Weights of a small transformer language model.
Size: 15 layers, width 192, 3 heads of 64, MLP 512 SwiGLU, vocabulary 7637, 9.59M parameters.
Training: 150M tokens, 9156 steps.
MLP neurons of a small language model. Each row is named by its layer, matrix (down: output weights) and neuron, and shows model dimensions 0-191. Each number is 500 + 50 x the weight over its row's rms, rounded and kept within 0 to 999. Numbers have three digits each. A neuron's up and down rows have the sign that makes its largest values positive.
Before each neuron's rows, "fires before" lists the tokens most often just after its 100 highest values on Wikipedia text that the model never trained on. A number after a token or word is its count.

fires before: " a" 18, " the" 17, " an" 13, " part" 6, " well" 4
L10.down244:525501540415452602492473421457529521514517515556502452495504541497507528518475466478426508435506475617521507502508546527424524445490471458566485494443443623424470495517404502410535404505459446533499502495403409496478483500485483432543584440458587466543628410569550575477502545466522549499510491556538570572530619566449521421522502539491563445487447522566442420583434511452467540497549555503509497516480510456580558460475420558465448506570534481610470539434494531445498494506535545398523555541635442406498477456482453527527530478528582487469518477590524562528549472564466494506

fires before: "ed" 40, "ated" 7, "ing" 5
L12.down233:576534467551436447419492421438500471526398530546513519547494547523483515492390538463551508464471576444513576482387455461542534476449469468373511460578410455521454477558483509502478519544454457540543562415521446527461494510445477527568494474503487491493503481520469474500550499454486532502474569486456377489490476355482499467546500483485541490524450621635480503496592553512458472501615553546523542499560576588475501500425527495530523448589606478429456503574525573454536437543534389577514510513508445490484483480492553632510425448560520547537523454531520572497432536524576466490

fires before: " " 35, " the" 19
L6.down62:452607489519527446596558465478461543482566492554546510525516449490581551425474535519463463413462586527489525462554522506459492477419483499479559407436468581514462496473486510395485596568546479517530414476448562467534492486461547530526537529460516533498543518578571489492481511423465516523571565423572478390547542456484553532453585454492529535475509527437491457478577492519461539459521566469463481476449428490528538571454496547473621579435552475427441476382582590551604463446490545441570535470615450474522553556478500548542544512501453486503515519503577580493507575410567601493

fires before: " |" 39, " and" 8, " (" 7, " in" 4
L11.down415:475516410490522519498445395486464445566505480492498518525518426491553466522525428562529522453596512485547416473444476477517560499605481515564505452511493455424526544452435581534486453437501521561586549536515453483545625432456517473528507472460494601519574489516456485455527501574477437551503508530472515515548523508391449591466515419452515465532592470535505483500568483432453573523631458460536501431446518508521459493359446566560606399455463594446446497494431496464446433518500479429596504468518518389469481525522487475435451490558454558431574466520497510450418534406509525480

fires before: " that" 39, " to" 9, " the" 7, "," 6, " \"" 5, " it" 4
L12.down413:469493541501511500468487492602529488520391492520448604435516535485469415545562494591587478483425568452494455501452496431459507510427525549504401563628538532463499521383440484480548405441531521543457466483491503560497459442412466451468544504553484453486556474388496500413508506452541518487489578471428450534531482523508481607452489464494516480416507567510521374496383456570504460494378543474554456469550583495494494523491455576485500466560546538549543449547421490502443416507513516471564492449496592447501501620514485530501538456503405503479529515586518510461457434575543428452

fires before: "th" 14, "rd" 10, " m" 8, "nd" 8, "0" 7, " km" 7
L12.down295:516459519459590520526449505501596546563497478430529477485494423558567534448526473474508409504548497502497516533571424491523511511484513463521463565544618422560559481525493453469476603533583512563592601399500438418446502531519544544556468395558526525532450503508517482442620513465405592597412535472511485544533413516523435428474496498536531574435464517485545514377466463503584515458458439578489469503506473505515520517509569466506519529497463496558672538437534585471602480535545508497487505490505489543517488620519552479545521488562488484501509502479497437502401527577507441576

fires before: " " 50, " —" 8, "|" 4
L8.down286:442594459437507473507483596598473549516483479462462488470423449401439541532551497507536514478552500601542447506593481587483482540540492543527531539601512487519550571572518529510481489450471486463454523571442520442557503496474476589491431480448519456524459464564528504481539437497560518518463483401413387573561576499399625546455476570530555523496483546475524409461555482489489534501518583442513535495554482522495491416446518485493537450518468516466551457471420498478441522478505411593500477638522454402506560451454517426553474466499676486535520488600521554510465519491493417501

fires before: " |" 55, " votes" 6, "." 6
L12.down244:570596553488524526555507442538414515493493457468568518607440539575473587515394470552492455553537464478500502506537605437463510427448463517563464351526503455396503433436504462606497491424480544559590570557514515431376541492510472536471446537458523531496434416415504550475421572494548521419447454502396516551544513494418499491538510471514533536487446552523550528539546574507460409485477519507516480559511487430509469481497472497532418515500434535432439476533494508560440532551568364444539511529473486520507444556466510498492539497507580449432526596439454507572549517545499541552

fires before: " " 96
L11.down38:524475478560456520470469434497496418541487553462567484469596487453567415447566497535514479469443497459515499554483492575455521537526507537483467470592402548572526486531496536381513457613472506498451449471520507417514564540485582401558501502450495510578435488517468598450530528534548528538494528452529486556396568480614476547574513554489470495590532558457523536560467475485486614557576521539501451437526481454539569507529503504519520447510561512487579547478468458543471423471581443413512445524573504522511488568360465471579419503440560483511555590453493615453498503524584405489

fires before: " |" 40, "th" 15, ";" 9, " |\n" 6
L10.down351:542541523460423471475531527439529474370497517417454585559448550541489505508566465512448482427434399527372430487491486554552506522505454568484513448475511495426547499486446447529565453444439566482433546529468545502429518426508512491517473565394429500544463394493498552489500511446531505465515498520501476555482514456439488567601531500511515385503481446510485521404483495537493420497508456536352620521477503560611398568507493479545518524457482439488479542445478522487469521452466462540478550429476462438468450503572330551559515525486444550437529490504505390472457494499433431511

fires before: "," 61, "." 7
L12.down57:480463454515500492466440470473553427514457471463474545553512512485541543576544537498545454439540456488378485547456575569499377530407575488514504448731540556487454531580479447547490527527523541578524552489470493452473508569498455470394461404432528479480494590378532446520516495435510507460496523485456493496519529551482497543490488463488505421546491557527516470461453462440512561498560488457485498453545498402503468502474499533427445517530553567522627562512507515474474517483490483384485477497449581514532571460532473407654587520568464581468569495507478556474515506432519457526

fires before: " " 50, " April" 6, " the" 6, " September" 6, " January" 4, " July" 4
L9.down234:500469477480545521501559566514480446537591463553480491528536401519500492463488458513419466434578568498584563474463454645477548549539450562561435611605536492477481472526449523436499493405581447567527528433475506530385487480516492390511523505494521511511508478504522446504486482528512466486597500451486381564526530507523498526488531611546623540574498519469435562516476524540484542464496416522533590460500418509425577538446441574466582431490470457507507410479582543515533480515531464571452460535484550534570514417423450477573537463536420586550499473451536442554427535486451470502

fires before: " " 40, " the" 13, "," 6, " it" 5, " of" 4
L10.down465:539486485465508581531516529490530569543463490524464456498438473541508526571535444465462430415536508517539514450462450508479506521520598526488534524596605519415476492445484484444514465473538490531434503534590404460533524526500529478538475392403522563539571477405493483522485565579407524527528531541543477375536503536479456617412512549596509567416557566565460506532516443559517485493446529505497612497510465520483497453511482546602527536486545611544561572440534615470499514440456549568433471493425536483528442562520403504496534494491515476464506502408483585579502478402458496383

fires before: " " 52, " the" 5, " September" 5, " May" 5, " his" 4
L12.down95:542505516539438481494503483517474493570418565475522559471472431478467473516575606467502465409440497496641428529414483459481559526459534510569486500698499504521474425486436511438523518491493549548492467537515615410474502441473469512555406528522574504488518520511459514518501618514450507504560492455545434458502559531512471592426487454576446434518544498486507547393406516417450599562422421502507498450483452482475480465538561557597594597473548484567477494467496589517597529538535497405467473501526507525473491530496448450492543519438513475496481510458545530553464477484584538424

fires before: "," 33, " |\n" 13, " |" 6, "." 6, "ts" 5, "g" 4
L11.down484:456517477564418431441404527443580439487511419551481404580464507459461551563550615454518401520514420536380586525513451515476464542414462511463517418608500464472539405451452473447544563513570478427396520488500488488464533470451501508567431500509528409494453483539525506480616405474503538487522481551440538554529512486435468553489494499481468513478544464426508499577525491510554504537511544537459529495530469443528473449575511564477484514451456471522548458574447455511517482564567470456438500408393529498502549428489554394534560573423555511547546617532499435471497509532562571527

fires before: " |" 37, " ISBN" 6, "1" 5, " (" 5, " election" 5, ")" 4
L12.down179:460441540458509536499517527529511447434580460446442532505430522510510460572534512468521495527462546515491506395498571507472469528494497516472631411593544516452470420610483511523622442551500505595436498452673480448560501550487423565496416465447448488530478505462499398478490438504483541501519555574565497489543514520482562501490566519502497451558475464481451531559494550466576539543500463485534505538503456480585496447570550499583460500416523472493507534546426364444457493441533585432509484417425486453547419483476457415391411425454517540472502532521482506613529559482513548508

fires before: " " 88
L12.down55:404476462459552506502471478437517526401454461468468494492504537570461429366504526490495509455557431530494448559509431466439528481511513498511557453504457586523522494542396575467465474508527535436479534416388488447523504527436498586470434529520485480538434523394450560486491501518505475467486374448531488551465450503443515461485507434471509483489501551435454492400553571455459525525423455448439495447563456633577484512504555519557530419520591544533576460494518523461427487541457445459535462530487470524520458604469540439561592529554512529603518529462497432465362464547573382466

fires before: "," 30, " the" 18, " it" 5, " he" 4, " " 4
L5.down339:489420471484440514512542425476417483500571522450538447372534522471503494535495486558537497448487424509483468531548525537564404472507594524477523542646527493494378506483472435514481408481559515498517591499504515525439500505489509538555469448473523490501531510472475553392427487492572437469564558447428482531509530504535417708491455549467476480538512530427493450487477496422491472483475627461519473523455461494532381384469476568538559518505561560535565587459570612476386547559519418470430500452458498512483501532501503479534480492561497545463524417531496565433486520527470486479

fires before: "%" 59, " (" 6, " |" 6
L6.down53:494542416544502546442500566580529556558503513525527511587540510480458543526503467550570497523497527465450493441527441494515645564432597466516560524555540479566469450394503488405492418467487522489508481513490452530418527527473583529464569534514448488484529582449515452514506589539503449512479557533403419578555560490536538413483392444438471433524514365516537544503501519491463528469510581377515507532466520537414534539478496477488578521490583547537586437524481536430571441388454545488600485471537537548581551439512501494406539501492488426568468469503510543447493470505538393450

fires before: "==" 22, "The" 12, "In" 8, "M" 4, "===" 4
L8.down264:543505593541556515507609565479549516440409506465567523512490558431562520540457558526506468454434494551542490544522385484590489413509607427563456561465467554506405461483532500447465490436547499512457536534499516561420503485486557531473566518391551504504516559390432494506471436432456462540513492532489414463530456483542526683446546588491578474514527529455513538440579439451489503566512410559569474484387406517519459487471498478447492550508541505500470517513498428504529610576531447459517396489490487518506525452450438510410563485517604496539527529480540513482464519438543453490

fires before: "ed" 51, "ing" 22, "es" 4, "s" 4
L11.down502:490518529404532525543506429428497429557505637457553537507530492481480496617477554585503463533412474544460471512545526612500480504477574447459497402747478502519487511476503491470520424515470460585472458467494471476565549433484454421516508553515474468483484553499474573532469405526523517487519599458472429488530560458468528377570522432506432527449563552539539460495448469458502464512598489463490459554531511588476455541535531546504514519499453461435499506511534501479410417574486415488505507464421456408526555497474448476528499472532476513561502459458467594500491432542602497473

fires before: "–" 23, " |" 21, "." 9, "-" 4
L12.down20:514506446552340477449505479503467509495532537518513637550471517487512511464483503572506532550477483405494448522404567458433483482515525490481530456511545524529490536504473536520461607453614528470571528522429512515450565434509430546373559518444484506493534487520500413576481453501423446515513461522374449550558567538538574520520528568496560517500448477617483433548502433516461466420499452564398498449468588531600416515458512484568467516503468514500564582462507398497537553631504561451485492506476475453544491470516437430513473493461553567528502559500466544434537506542601453579

fires before: "th" 43, " " 10, "0" 4, "nd" 4
L11.down109:461534505520573605536548502516526473412474497509457525473523634461599560437462508551455442581534526500443535417580441538477469573474493497545469510629477511491448510460397554579614421515481517481488489469483562497512468528455497506614489465490472535526452497512421489459429516453503524570517514485437499503519533431534516418493480492485520521500415453434549488410657449535545594415525530586451442532556445504529463476478551456437475544472512471531437547579469525487530483517433610458471545464471461533459480459463472473507648464497540532499447500504486549501423535505470457349

fires before: " " 49, " the" 17
L6.down455:512472575439483452487505455462502515570497550509557502605409519411534509472535449531496548433603580567571463466474447542402608529428514454448435488561501493474550488489455554540488502504498411497507460389453472461459534530429464432466455495464518497541467458413512554500566488472525531419415518487545532580545494511532486469503541487482553521498481533373545459514523594486459489500519402541458472488392417392405461435471505513390651585516571463562504505440550567550480487464533474494490496465481540527549488467529484533437489513468549522605439510463542430586451435500496549432

fires before: " " 50, " a" 17, " an" 7
L9.down287:469492578530436514524620377475517521462556446500457455469448481500555494506465484515556461569459543480518420551531418548538497486524509451547517491656574502519395479519470543501463425471480466574495430567492354538448565562442505511508571508494572617494512406488577523560494387553490423520463518559506403387539530531547554445396503527507503528519523496494465439549509522515490464416560575539582545525495554523496448512455593507399499504440543500464541578448502412539487515523564546543437515440548442473491509449529540525420483491515498432484534548518508502528473447567493451426

fires before: "==" 29, "===" 10, "The" 10, "=" 5, "In" 5
L9.down499:541532511553415553481457511450549508504465525509462454466537537511523457460557500419532555468504510574515486484569486626552494463484462484475503547471511539353470491522487575549550407442572459476418461380552480449491502566609577481505402500463483434527540523403448348525486344578416519565485464460448511547556557548507495620511465523518511533572481451520516528516558482448444470522507468551496543500482490555525435476492520500417464537551616521466589519440510552534541579487481487490550480527409597459511518530496518578498451453484544505436495460547423499483426553557445532518

fires before: " |" 55, "\n" 4
L5.down102:536478453541495516557551471509505495472444530489563498560462502527465463550461538513533548495555555418570441445496540493624484557510517508396510502751485565489528472485453591463573453485451457450363521466518479498480475459501454524528521498463524512518457451467521470518485487535490410582477512477491498525484524522581496531431488473438496367503598523512494482440483495508465495471667445529612507508503507541527449493529590436520534523521464518434546486470440487441550508442577377408511444535494546407470474402495484564473458437482471529435438481526532565447487491562556479493

fires before: " the" 45, " a" 6
L8.down158:591501494472458555540513506491594466519400527522434481469537497460471472476463586482481548536551491498430449507561510489522599398480474418469521543627472481466450439501411379484443534469488428507504485446442492506623565452402545471496533477575508469534509504561531473510462519542473523492547554563486411446517622402538419537507546478462505497409563538551460547603512532537532544525505635498538567442457503475434457509439466508584424484463433426462567474482418508527564512499498600554512452513499513469505523529532502475527467540437594407460556522458541546514523468556425589546